config.yaml
vocab_size: 17440
activation: "quick_gelu"
norm: "layernorm"
norm_place: "pre"
positions: "rope"
rope_base: 10000.0
init: "normal"
init_std_o: 0.00329
optimizer: "muon_variant"
lr: 0.0126
beta1: 0.93
decay_shape: "sqrt"
seq_len: 2048
MLP neurons of a small language model. Each row is named by its layer, matrix (up: input weights) and neuron, and shows model dimensions 0-127. Each number is 128 + 24 x the weight over its row's rms, rounded and kept within 0 to 255. Numbers have three digits each.
A block is one neuron, or neurons of one layer that tend to fire together. After each block is what it responds to, as a language model described it from the Wikipedia text at the highest values.

L8.up997:094110097112164145133122135124119138122132162127106115085119114139147136146125112141160154152099159173122151110114092121160129133155141097119190172102126133119124137130106114104081094134123129084141127129129118152154154131105142135146139112116131098140126154093090165083131094145100126162144154125133125096138129046168120144094077166122112140128175122141141134155102153160125133130129
Responds to: Fires mainly on the prepositions in and of, most often sentence-initial In before a year or in proper names (Parliament of, editor-in-chief, Location in), with weaker hits on date-range dashes and digits.

L5.up31:117138114101132109111137117070165121155137090159156128109187114099135107131185086090149166117126125135139118072147111084165126125113085146134121144133083127168127135114114117085121118110173125121102173110177131141149136156127134130102124106099109090158135162156128164130128136139157105124157133121146153113125130145122103147117132120144103159125146129114117151153165084123096174098146
L5.up39:124107134093082093104143112134127110146116134107097144044128134165151105134150122155100155112079166131133098117104114146119148140143160142160160179133127124119166102112121114082169122162197131137138157115136131156150158155151132176136116159135140153114130110100144130093135074112135109110085140146137144106180109131146116148159160097093131139104124132113152142134123156120124168141131
L5.up44:145148111115153084105150092127147092138127167131094162157127110151093129129124147144114100090152180139088139105135134135102110145123166137131100138147080128148133082180169124091107135082145112129147119130096128118114123133160099138129139127179132141102126150140164165130103160157102089163133114119115112173116131139121086149140107100143143074102143112133157104130124148108117127143115
L5.up323:118182107128152111114169132097144108172144141116146150147103112137097143169114143141112116145085128125124087122126142113153124104098117114174159142122111118132164149158154092128140108126119107149149109120040132132100086146103115135130141130126096111122153131123118139111150117142091142146093126141136120085159100118103120135143146125100113158120162179097163104107151126078152146103108
L5.up365:165146096164117138103150094119170136089119128120117119110103086091101103112083170151110108130160117145143126108140153119111170135145140123157110110129150147137165134152164119153143122123152136127118120098131100135147138153127100151125130152117127137135108159119147132056127108118101090091148096160141114121145061115124117125136150148077174139126111117116132116125155161128150171129107
L5.up454:108154116137147166118127151114121119103124080093099140126134164129066148134101141132159088130180113120137085128106149144111124129096123157133081148113063138145106155123098131135115103103129121125128095133109106115155152154157150118088121103136160146151156175141109172148145124126093124119107142113159144097117108124105086153189146154132138144089126133141136124097112137129163139096145
L5.up513:142137148133109147100152129162116116146126107092121151168126134130115119128148163147084113084144135101142087102096154108131156123149119133119095088183114135112181126174155124109119100130142111126144113112082120143157111138161149167117130146154135117141142158127103148144148067155124174142114105129144111120139083099119127065132145132110124128128141114115109128112144131143147154108112
L5.up621:148156130103138189093161118102133114134105088146133133113149095155129109117118156110135146097152098116123088144142122122132134170099129140135119129115128160076139101123132078110181122116128091165128080111119122106104123127151114181105136135110112103133111131110119110116118090145104168138110136159102084125149123139100085166127116103067141102101118086093154083089165119073109179133116
L5.up715:148135127175141101083114128124146090105138075135113145164124164133143104124133156141153118123130117135111143106107158121160136099132130116135134171149143101146143122125141136111178117092141152150119132148176127156140129114159134139111096142111125141160122107184155205118095136152147147124111130126077173122145155109146126150122089121107112100140079152128161126142100112131129120179119
L5.up754:176153121140136144126136098137150141148181134137114114151095114156117109143148120151114143125130168140129134117125101109102139138174157159162146125161157077106102141101156120112148092117170104155127126142143117108130120108174124140104176133135146150140147112129139160109150138104106101143136087169118121137098115133128124110132112118074091104123125147112175140131115137135181133147071
L5.up916:140124136110092142155154121112141104119118169107139129146091121126118149098111111158161162140119101131147151117131107173124064131108175108106143122116107144089073145123111160090157121097135120127118180119135125129089158141153140119096149143129127136143097141120144172126103127118123142128143132149097122129167114143140123124128130153142178089157103099129106145169136115113154132127114
L5.up938:168172176134147154120117108110141113145122107134112116174110068085142122137148170141127133119098112168128128123096126112084134115123151096098126114159120122131157124130100121131112127130127130127117118173126139152113145124155106117126160145154165159134068122112148094101119079141121137110153125139096116149134110123117110109125139133080115139196153114142142163130153146122099148108150
L5.up945:137134118125131116085162124154111070158184147135089113131108119112134176119127104136163144066103107173123148130131161170184176146146127124132159125102117095104137117142132117119152110127115097150115145145091084112162139130105095073213101151093119090143137101105139168169160125156108108119123128111140158114111106089126112133144100133148119157145122118115113102129151123161141161150102
L5.up1037:128102123134127148083121120132163132121123066110114127131123094121085161109105141175131192116161103120145114086121150140134154119142139128138169110144123133112148156103157136108168172113160138114140130167123142150128137171113100157121077137124157129141152117107144150122142114105152100118133144172084113089189120106111127150112123133147117127137113126133095092149154117139135121115132
L5.up1226:149167159138121137134133121086215182153133145141111136163151147107143099106124140124176163149125114205131123132119105131104142131133156119138170121134113116119156106140156127125148139148074119131124144083135126128106132168135125158117142126152123133137144108106070131142109137158107114116118122164096127106132155129085106141131188139135090136148132086158161085146094099144151185120098
L5.up1467:127160129122120135089109123156124115150115134165127077106144097110119101137156149127160106124079131114122134135136146144150137115111152150118130146108119123167159172129136167118139087122143157138168134147107120097106147176146184131145162087162120152127147133135119142150132114151136150153095106142120165137133131128125106170119162123144125125139096204156153129136135113128171112156166
Responds to: Tokens in athletes' career summaries and stats tables, especially "appearances" after a number, table pipes, league names, and transfer verbs like released, joined.

L9.up1030:144122163123099139125100127133154146128112117151102102134086161128128122097130143149160128143118091102129155088133107089125119083147135158121153158142166117137143105106096146119116105182084139132121106124136175082131153172102118175110111106133130145129153148119128142102155154140083144111079144139151179121103129128174104153113140123073123127116146133147111098136112195175150144124120
L9.up1199:086103160145102126103111137150137129136155121125109120142111143126133122101149144136103104163195181097148153103132163097136112104105093136136109183136167094144137155110116138097179139152145110115100126094163123146092148130122169139100193144139127088166140144125114099095143159157118183090140125143092131147107129124148103141159134126110130110158171139112137124117133120144112143102143
L9.up1385:092167115124160139123135139108139115117124108124127104154133143119120131128110128169167132143171158099133119102158125129152096131166153162082129171137104139116123123130144157113135105106146118131113120164190151092121158173143159118120135122169121156187147152137149131132147093118117137107124177105092142136153146103128112113128113109137102104138118155137117135140170133091126128111128
L9.up1432:094110124100149173140142116150125135138135129130142120117121146128099143102110095120153072143145129105142125101130145108145155136103144108169154146161110147095127114078103136141130106085147091125106127156099097091138167091127156131114132088103140149161125152121154099136144114154121131150149159128110127167131127128126129096146115123100150096110119138140097146121121119150128132129099
Responds to: Word pieces inside partly spelled words or phrases in technical descriptions (species morphology, chemistry, medicine), e.g. he-ter-ocyclic, cyclohe-x-yl, anom-al-ies, lob-ed.

L9.up389:174154089121177144124096056159072125124145158103159159129104116150171121113117108123146156126183106101124100149108121097144156138118128135148123094124135123183137123105132087118104176112108118095114098121084123136156127119119130127137119109139116113146112117112134192139125094126128148085140131144133129115132093115145133121138102122069115123137128102147125126103137161122192101120151
L9.up547:158124146147073196073170129144118119127098170094144116148122137095095110118134129121145101128128151122148124167108141115136116139119105141110126119104105105162106176154122171097112122144143163148089110115141116107161128112172088141140110156130144160183148123149134129147131110151105087094082141139171088090126109106131110095120113110146101131119147103138151120070144155161127116100142
L9.up1573:158168131140183143096145097149168130103147117121133157096102132146102105148113127124161111138132136134085161139137138139114102123099157122135128060144144101138146117072114130104101126138137135090132140138155170142121116153099159126124135142155149117133112133093158151091138097178149133131090131119118121097123077128136140150121125146139129104115135128142128078168117123121126069179070
L9.up1657:104102152157162131087121124106100158106140101096130128142113141103137104158138119113141122091121103127104105115127132092151134144147145075130111142101076163123119117111124109140153149096167124146133147143110117121168188057163118089140099165150133155137111080121154144161127115128136097093129129153146157168138141114133149102103128159127095124119143095171129141099138113162163102181115
Responds to: Column separators (| or ;) in sports career-statistics tables, often right after a header like League or Champions League, plus weaker scattered prose words.

L9.up327:123119103104130101113151096144102169122159138118114099144092130081116137102112167139129152160102145098110130089087092125081132136174121121123129133099127147127097085178133164107108118147133155134164146072155088133104066118171131163122150128137135154109123154121166135148167140128136152140116130150133119156126130155147126165159086133161093116144134133098092100135126154125127142109157
L9.up471:188118127108182133109136144091132130085099142139128116104152112078063111063139118101127131128109121126093163131105143113134129116085134156110134132089142155121122126127149158133142087112089166115112138111116125119137105093150162129147130101112156107121150154116097133172111089143136127142124124126102126102091151182142153104105128091113124135153110134137105146153113116117128169144156
L9.up1044:150153133134160084146112137109101120140129079121163091130153140156134130114164134133091131127100200167147099124090163112144122162119127121112151121126140134154122138152144138120116128155133111145113111128158168122113088132114183192131139111148128127133155107130128116128125142124108123130122117104165137096127140120157069131099094124122157153140131107127099107137144097076118103171162
L9.up1095:124122115125090108096146120126099135105108144132140153158161129087116124131098112110165164119111144119166165088151126143150157076118163151102120159111115129103143096135133140139193151148131107174133127115067119139151137119082147135113090128083140138123100142113129096144120113190110108161137136132105130119119148117133099113106087123174156146117133169143105154127151115164174113121151
Responds to: Word pieces inside non-English names and titles, chiefly French article or elision tokens such as l', de la, Les, plus mid-word foreign pieces like Fernsehakademie and Vila.

L5.up16:113148114048118137124134139147149119130096156141127145197127119146158080173108132123148125162121120154102144135116088099095125151104149122115112104108140115134117136153122172119102138089121118189121142107139119150127136110112146156118129137126119059132128098097143162102126122149139086134119134132111110155088148118108131157161157107129087155130116134135123150145138105150141173137157
L5.up37:160132131113127098089127135107160109158075090141064100134155145127135141116126091118121092133083128121114147138113103161172133146155117119144168132153108106109119111121114146177171127124110118148116115093138155122125142169101128148124120146122115150142141106147096167140124145109154107125155092108147141138123143111091145150103137117119113165133135091146152146093157135152148150125096
L5.up62:107122133156147139114110126108135137097131145093135141093103104132180171111165157103126126116125105093116164145170076121090105128155158156095183159142140166137117102142084123101117148107132113103125137156131136149147145123177115146143127103089134093061156107102142115133147097125110061111172105109136075101147101134161156172131138091151127128099147126114116133100115144121105117120133
L5.up155:123086113096149104120101132104147092152148175125155137130111096142119118141137102087134144133142109107133156156120150156120121118140121113106101133129139088140117134105163123158095075112105076114145133117114160119095128176138173149167128116109111080087141149140117150143139094107140170143120108097170149100133131119123113116135132119109133156095105111141161135147159166145110105106117
L5.up158:112128119131114144120137131158108114091188132132126106136113142175147111177101120107155127118162185129176133134109135132093114193103133161110127119113111141155116119124130095156097088170145121128133110144155118144120104137134120134092114133141109121122093179125108134106151084088112099093100102137135065163154145103127119146125137087173155145131129151125118157123109150138135118133141
L5.up290:149111133108095187145148148140094138133118140134140106114173117133103135148131108144134117140113134138092145117136133147128139158176112129110158144129107122091125112161106141111152138115103158131159133101153109129150109118116146144090124128140136142144092105092130109104134100106116118189157136133127152115153134098116151152099126086111107125142135099154114196171086122163155158080085
L5.up306:188102126125104141107113164095147146124120098076145112148161102171137112107119110154115081126127139119122145143126088123114102130120142154099117089127116134184125130140106153151074074148117146153116141096122139134115137179170102137183116145114132118104157139117136158106112119149126171164142143116186100110112113119170137134206155106131156140154103105091152138110131141142162107139106
L5.up332:115112157167148095122141114123150161094107210125108115128125098143109092102137111143111114118101156127139118104139123158096102115153136139163190138136128110130096149163121167183117133079101151142156150097140153124143097134087144148140114108094156176110110110124154145105069114127098109173086131162186150119125148123163152192111092118172109117141108086073102107118150142096142145113119
L5.up338:161099103133119137128111151138127132104140158151165126090141154092092115105086094141147111111121142130141117161125125095121154063123160154108096080125144087121155117103136097179157099137084146121112158127097128146135154157198128122112140123118114113108135167108170157115112149126120177142100136123147159138094111116155130113133135123107153148131152101112124162114085145158151103126096
L5.up525:158121152101105137124134130163155165103135099157151116139164127126133122141113149123146144091131121129108094122108152113137172140139105088127108082145116150150159125152123125119129132115096184103132082118107109140136124131077134121172102138102124104146143128138185147113177113119152123156175104085158123169158135127131143159155186127112149119142100115151116122133161113105162168106115
L5.up741:143110107148096117132101177193133114135095128124120132152155108133158088130153099125084137135093153141122119121141150111157127146105127149135131106129115093172107115145099142121130121141115141145097139098075126168142123128123134120168140118118135129104150174120127094104138129109170108132115149154122130146126109148089156155116116157182141123162101118139132154145086143152144133138130
L5.up969:123096064126149178107188113137185097123149136149129119149113144135116107120141076108135156132089128129141122115120131130117129136175149122125117090131058119109117074158142144133133098139118169111186117174134105144120125158161129122087131160102130102122105139133165087125158110128104108124087137144152131142108158132132143121145128165179134115132134131120104125155178150131132118118112
L5.up1392:120143126167145142119118118100088109134141121096126091110127082127121141115108120096124146097111100151123133102116156113119169120117143126114150142144124142127099150152141148131108106158101119115120097157135181116112083099138140121106087133138117097087118179118158135141130091140125121154110100135108105110114140095171121121158102116129109142162129155116138140128117092139094143131108
L5.up1553:114120140122123120133171147141203137127123129135113101116142121132113133192087109130151135166112165109115142170108136127136110109133162155128123113144133130101083103153166136160102145150117138116134107130111085106091078136086110119102145148117138112140142124169185092155142107124094147144124170147117128094086127124125120107154144136139155154149102137136073111108179125138110140114179
L5.up1596:163082119139119166079110111122119116153108136109119129123113136126129137130144139138111114128109154131140134122107140103091112144137137143104096093160109143109123117137164115136095108157113088151092143127150070116081104135093174101140130104156149142126086113135144122119106101118137134138137125144153174118134158113178112105130098120140103133191119136114137110111112120152128117150092
L5.up1681:132103137111156132127121138119116113134135120086116108121139154134136087143114149110140170123117162103133157109140155121125115119109143129167169079148139168127131104149125219097101126141110105134138135126131156101104105166123118121117137119084084090118081126126109108091143112114122098136177133121139154163144154102138131107141085129138114108103110126154108140108168122102142121122138
Responds to: The first word or word piece right after an opening parenthesis, quote or hyphen, such as "(in the", "(with", "son-in"; also "of" in institution names like University of, Republic of.

L8.up211:163113128112137106079117102146118095132166126141134131163165087128109109101133105174135119093152161133156120061128119137150169098091108175216124122141150147158150126119118101111095149125144133066154129171116123108132117095165147159164147162119108138106119141201122130153116121164122135156067128136098125146106137098176122156159122156165092108111149141106135131100129142159114119115159
Responds to: Fires on inner pieces of rare words or names (Waw-r-inka, Sl-op-estyle, w-re-ak) and on pipe separators after zeros in sports statistics tables.

L8.up1421:108132148114175120123119135167122114136093139115146170106129158125130119110123153160135100119108180130184156122166117148119150149104175127140147143166148114154168130153112094153135191087144090153123128175124108103124126164090180116118171118158154141142132143123133121128152158086110094126109106108118109157116157140148155196093131122120090152110135156122118113127138130137124127093082
Responds to: Short non-initial word pieces that continue a word already begun, often in scientific or technical terms, such as mon-it-ored, d-in-osaurs, penicill-in, din-it-rogen.

L5.up18:164119119122130136119152146141125103154112140141105113140136094146144134118081135122127102114181133157096131144095136136156102149101133148133128141132089122104186150116166138130129166137141153101168130106120147139119119143078154131133155169128087102150106104116154140150134129105093115138162114121136148091123108159144142110123115154128136136120156128162124119135082111115150105116180
L5.up239:111122097138124117109174136150170132101119135165149154155109122181147159135086132137105100127106107092152145146098107110102111140154134119116111149131108156133154109115128167136108110100064104158141123131143179097121116150143103124110085107072142094132161140117152178119110098117091121179151117162121146128142092147141121162097123150128139107111078119189112147133155128170113115125153
L5.up321:107150118098151142095123094127152143098125116149117081142133112118142113150111124127125148149102172144120095131125156126155133150127114105134115160135165137168076124144159123141167136079144127112113135113097111182138102117135143152107121088155111104109151136154113108171154108132129141131130118107123109131132110133112126103124119052100138103115135130134082117157134089116114106093124
L5.up551:138152113086130136125128127094100133138127127156110120168123123150075129133140107106152139150123080145112126091099157095122127137101109088181144136149127144129117080113167158124163143115124133173124107085157100125108129189148156115150135129131127125131155105134149166141130136103127136116121120149136141133132129108143069104107102149140177144127125124143136123116155141133149108158131
L5.up553:119102130079157182119165167126155131091132120133149119115122124132120117154129132106124124131107169128090123166080168091123041173131180163150147135141169142107121112111150145148090123111178111115140137140129146159120093156154143143121142111114137135083115134143131126144121110148134063180162146120126092120136137163124139112142110135114127170131136102117160146146089142168106120114134
L5.up635:105112127140153146144114116117127125132128088100126102092131123123153126091130075175143095111110116135140143096099157136122117087134158144128090128148102121126132073124143112117138091118116117094111065141093132154167135153138140124128086071124153125092145149141137104164112102072112098150130128128102128132132082092195159145067144115121130102098134148203123147129127150125182133144150
L5.up727:173078123111118123117129136141142089128114130102125111124118117144124171135138119112119156095107106111140110151103121132154113151119130117099123146093153133123102160093108146128120180128139124133148164143143143142167121122214128142148147117099147120144106123066146121081111090143091123106114068140127128102099155120119132134146120118116154124116141117133129108148079111150126118103124
L5.up730:152108119143124128103146111139138111123145150130157097116087171101168102092140103137113095127136136114096092101147173106138124126142126171134124194134090154141130147159126108133128123110102089148157141127139152118152093131185120115144097149142133153136123143153186179143158111182119083175143129101101119115085113106148151115095127105154146127141144070100125143133166122153106118096151
L5.up757:177145161138153115125113116111131140144131103146091114112108125049132181110125168087142148122141127135140108122141141103099164138189170078147180119125160136113126129136137105127142156155092110131154108157093140113100059123122141089119159154130145148159084101108116115107130119100156099153166161107145098112119111170127161130147138132120111094136116127157117134162125142152125091116123
L5.up765:109098092120121139121152130121126147149097128091138094136114155141157126090164104104091115140144132136135150108134143130132135093126083110131116155149128102093136134169122181146138122105113166138092072123083117160132108146122105116091128123135122144118123116148138127156088131117137168178084144117134130138118156098149110140161100100128128077098129092143084145150138108149129170110122
L5.up810:123119178122136122075074143149153124102166178125144114156123125120131163110111119119114116083097090110158125096125133133165153114125101103147123137124169131097118102102176157149108117132121122134177145146119140080125091125104128126142137114130110139128126142165124115196081107094131121143118096170149122115151118115132153113120078123113104138076179138179083070128152124106135071158110
L5.up902:161175139124146104095119142120123135154133148130107102097113167144152096152128120149103119138166117092098112125140108094118046094114161117108096119179167151149118113096115113126123146164127140136118110151135116109169121133144107131097095112122149156094126104136136104142078106153101110112114133136130102089131122109133134148130141146129105092132085138127138122137141151164177162133139
L5.up980:143161121086098143124103128102151126102112121115130136136128122150165149129138153130106125104078136131081094130158160109107099129153122164173121166143119145089108033097147162111136121124125138141137115135134161121133108124161124143113127142116127138135128113109109128139150075165134099153186110116145127121178136114095153114133102143145131132179117108104140175112124138123134155143128
L5.up990:126148142130175111142134136103127081122123130143146084119155125140185093137115137142103133081133120151079076077162154121094149114129102102133136127127107114113117108126123153145150104121100099127131127084148135143127063083110137140149085082162110136161105133135099121171096158132117145122171118126121122148164168105152127168149104118122116124131132179151110126143114141156154087124099
L5.up1136:154173152123111094102136109088133155115073114132155092144125133109060105137126133086091137119127095126160111099110144097069121123149116132158135112133119117117129145123143099124087122113111118097101123117162116150130114136133125091130105113152143129123133115149100153110109130147100122161107134135117115140134117067142159109141109106126153188119145080154160095160160096119102161103124
L5.up1726:141137113117138101108125105099136121136139135131118134151119139120127133106156121175094128128109126164174138118114130093161106145139145122158130107129089151112116118121181148137128140131109140142133131102123147133142145123134156161087140148098095131169133089144102106159143074121105159122123124116116139128155101119088172144104106099127170117155129115136140095153167087174142069096132
Responds to: The first token of a word right after a pipe, quote, hyphen or parenthesis, strongest for "No" in "No." table headers and rankings, also self-assembly, anti-tank, "irregular".

L8.up1688:136146173100084140105126120131124131127140140164125155103121096126111129130120120127129130109124128133142111148151100099097093126145133113147091136086099137130115158144118134157128167126119132105146118124154133094108112161207085125120147136139151111138109086137088126101174154128089157118133114115088149077133133155130115134167142118114150157156116135160152126118136124114111092148085
Responds to: Line breaks ending a paragraph or table row, and closing == of section headings like Career statistics, plus scattered word pieces such as se(aled).

L5.up34:140113110099109159164107127139174130097161139140136189090180130139095157152136157153103078128137145118119149112101101132127102167156124140153123136108099137096143117142137147109108128092173149125116126191105129094155100103132133092129156118120143141101111121132136132131126107142108126089107158134120137168122145102122116183087159132111149087138098161139127154136129126124081171137149
L5.up86:147110149132110093141130161104156112123139150115111132160102118130131143137119094105101150111128139152135164128148095135149091164112147101114147144098136073138078129124136141169120104141123149136135142134113118064123105142074184106127111090137095145160080140155117130086127123096166102140116153099132108130093141133145116157110153126132123123164176128113187139141119146133115185164081
L5.up103:109102139114114106152140116133135118136111119102105118097165093172146116142139139147112144107139125135120183127140130133136109124177099187165144134110129080097094083127121148130120143151139148173132107125097113158131115125100137102099151147141108133129140149170145124155101138145120172125121139145112107115127148097137157114148146116141140157143162151142115147122162125134087187123164
L5.up466:122120140151109093130118126100117165119133105127097116128090119140109140129153122146114103149155166099136160103179116110133099159105120167127158155151163138158122135125119097107161129164094098175107134142098110106115162092131173116142125110180125135150134137099119144148146108106129119125086117133092137122056145122104156132101104135106084142158117165128130116127139133140112065108103
L5.up480:128124167144134099170115129112133115140114104098137105131111152141126143174165128148146123165092163144121127147113120093133089158117119117132122107104131082125134122120122148140121127182135105103123140130157085088138142115161162155092144114147103126152134132150117139126177153088119173147117122153134115102140092187108118101148169132114107111162163132074150121137147085099127100119139
L5.up1015:116130119084100081153140139143146127086136120139143122154129102101158150120129102095144126116107140151132199148107133112165102167139131113139167139123128107117070117108181133161105114138145094127067162092113100127137133128138103112135141159114098105108170130145106106118089134135149137147179159142118164141101149126114154105160137141140151164133142144152185112131164151129140152131133
L5.up1034:157140163120135139117120126108122105111121171137160140111155152154117105147150150093117097120127161131141176101166136132107127138102153143131097113148124099160099115192100139140115125124129143150122120083115142126111139140058178137123132106129142143158186119144156157129140110137131143124097130101102108162135144154088143174118099121130146120139149117117127066131149140125140119096081
L5.up1212:132124113150093093122120148125162136131103139119113152136121124162173120149112125132121097134147142152148156141131114099149068097109104142163118120104147169136138106132144097183123154104154121145113135090144123138180147138095186134124140098132107118141157133128091148107110122099119112145096145138136141138118099146134156143151143160115134151127087142105130127154103105154110107118131
L5.up1252:116145153098145095164095090149139096130079116113089153114134118119104159105172138118131164085157131131121112115122150152128142131147132146132102106134157094127115152174086087142125152101107110147114108137100116161077158097128154172142191120150120096082096110135142068140139131125137081176091136088135123079140146134176190164125124135119093143125130115122095103141116136127138124066151
L5.up1334:111124113099146113118150102147147138129117121125103135172171155151128127134139163106158150130091121181141153103167134129136098118128106145130123114131123084189125126152120177102166086101124103136092128103107150136135168126115161102082160127138134159173123130144130132131122168164139168142148115174105116164108153148084158140140116124134115113162080127121138138126088098148155150122176
L5.up1360:102158139087144118176093149162132156119176113127098118128143146151103130139126146127112092116129174130146148075143121124142099141153122136070121136172121164142126137103122147084130135142095121110117095097145084112133147123111101088148122130148109125108179140118098112154089148118084155154109117161112159144090135111088115115148127104143174130138141135143137165092174130169109153121135
L5.up1659:118132154096117120143155138122109163112096157119148167132173146142122127107134135138136097135128177128122153139089119113141101162123119102125106161124132144139164108139143136132109122125148082133087111142132153114115092100089153080078135125103114119154102143140144194109105150158138144116135127108102115129120158157116154170153147117149106128153111155140138156118138116064090147111151
L5.up1672:093102112133133133152090131153137105099162148107163145133131112103144158108118098108120084121119119130131144123162124107151111137115151064141134127126139116134144139126122131149111123107118131113101134205132105121138138124117147135125161125118130134129097132137128116148150163122141098112154207136142089117113131170125164138121077112100122083117155160116151129130162096152136113140130
L5.up1679:112108114081137112140127132166124119125135133089125143130177104082154126099129143138162138125121157120157153151137163151112122156174182116146108126179143177154123123088104100136079185097136139150134104132119129090164130120103171127130150109142107157152131155123112113103129133132116101160096152143108126137177137118150136113126124106147115126134132108141189138155125087154145111147125
L5.up1700:089134133130118131130131133148123149108147120121125123118158137111135114117120091113153118155085120082142139155104125121066125133113133119127079120138137134144122125136144128127079130131124121126155148149148136116106152159098137123160135116132089164142146150112124116138175128139130124100113112164111142121099153080128133135150159092166130137122097136119140159098121095111112128121136
L5.up1717:133152121147119103135132131139186141152147142167105152105153108138169097118133136113166097114093152171161164101158099116125092105155149134143138145126124089135117081180109177136114129157101101111111098127097096140181106120127174153101119147149091111092153126106135160151099134091130118152134134132124110147111119128085177111131140115179162181158128167147117152162118140151098165142126
Responds to: Head nouns or word-final pieces that complete a noun phrase in technical or descriptive prose, such as emissions, track, production, neck.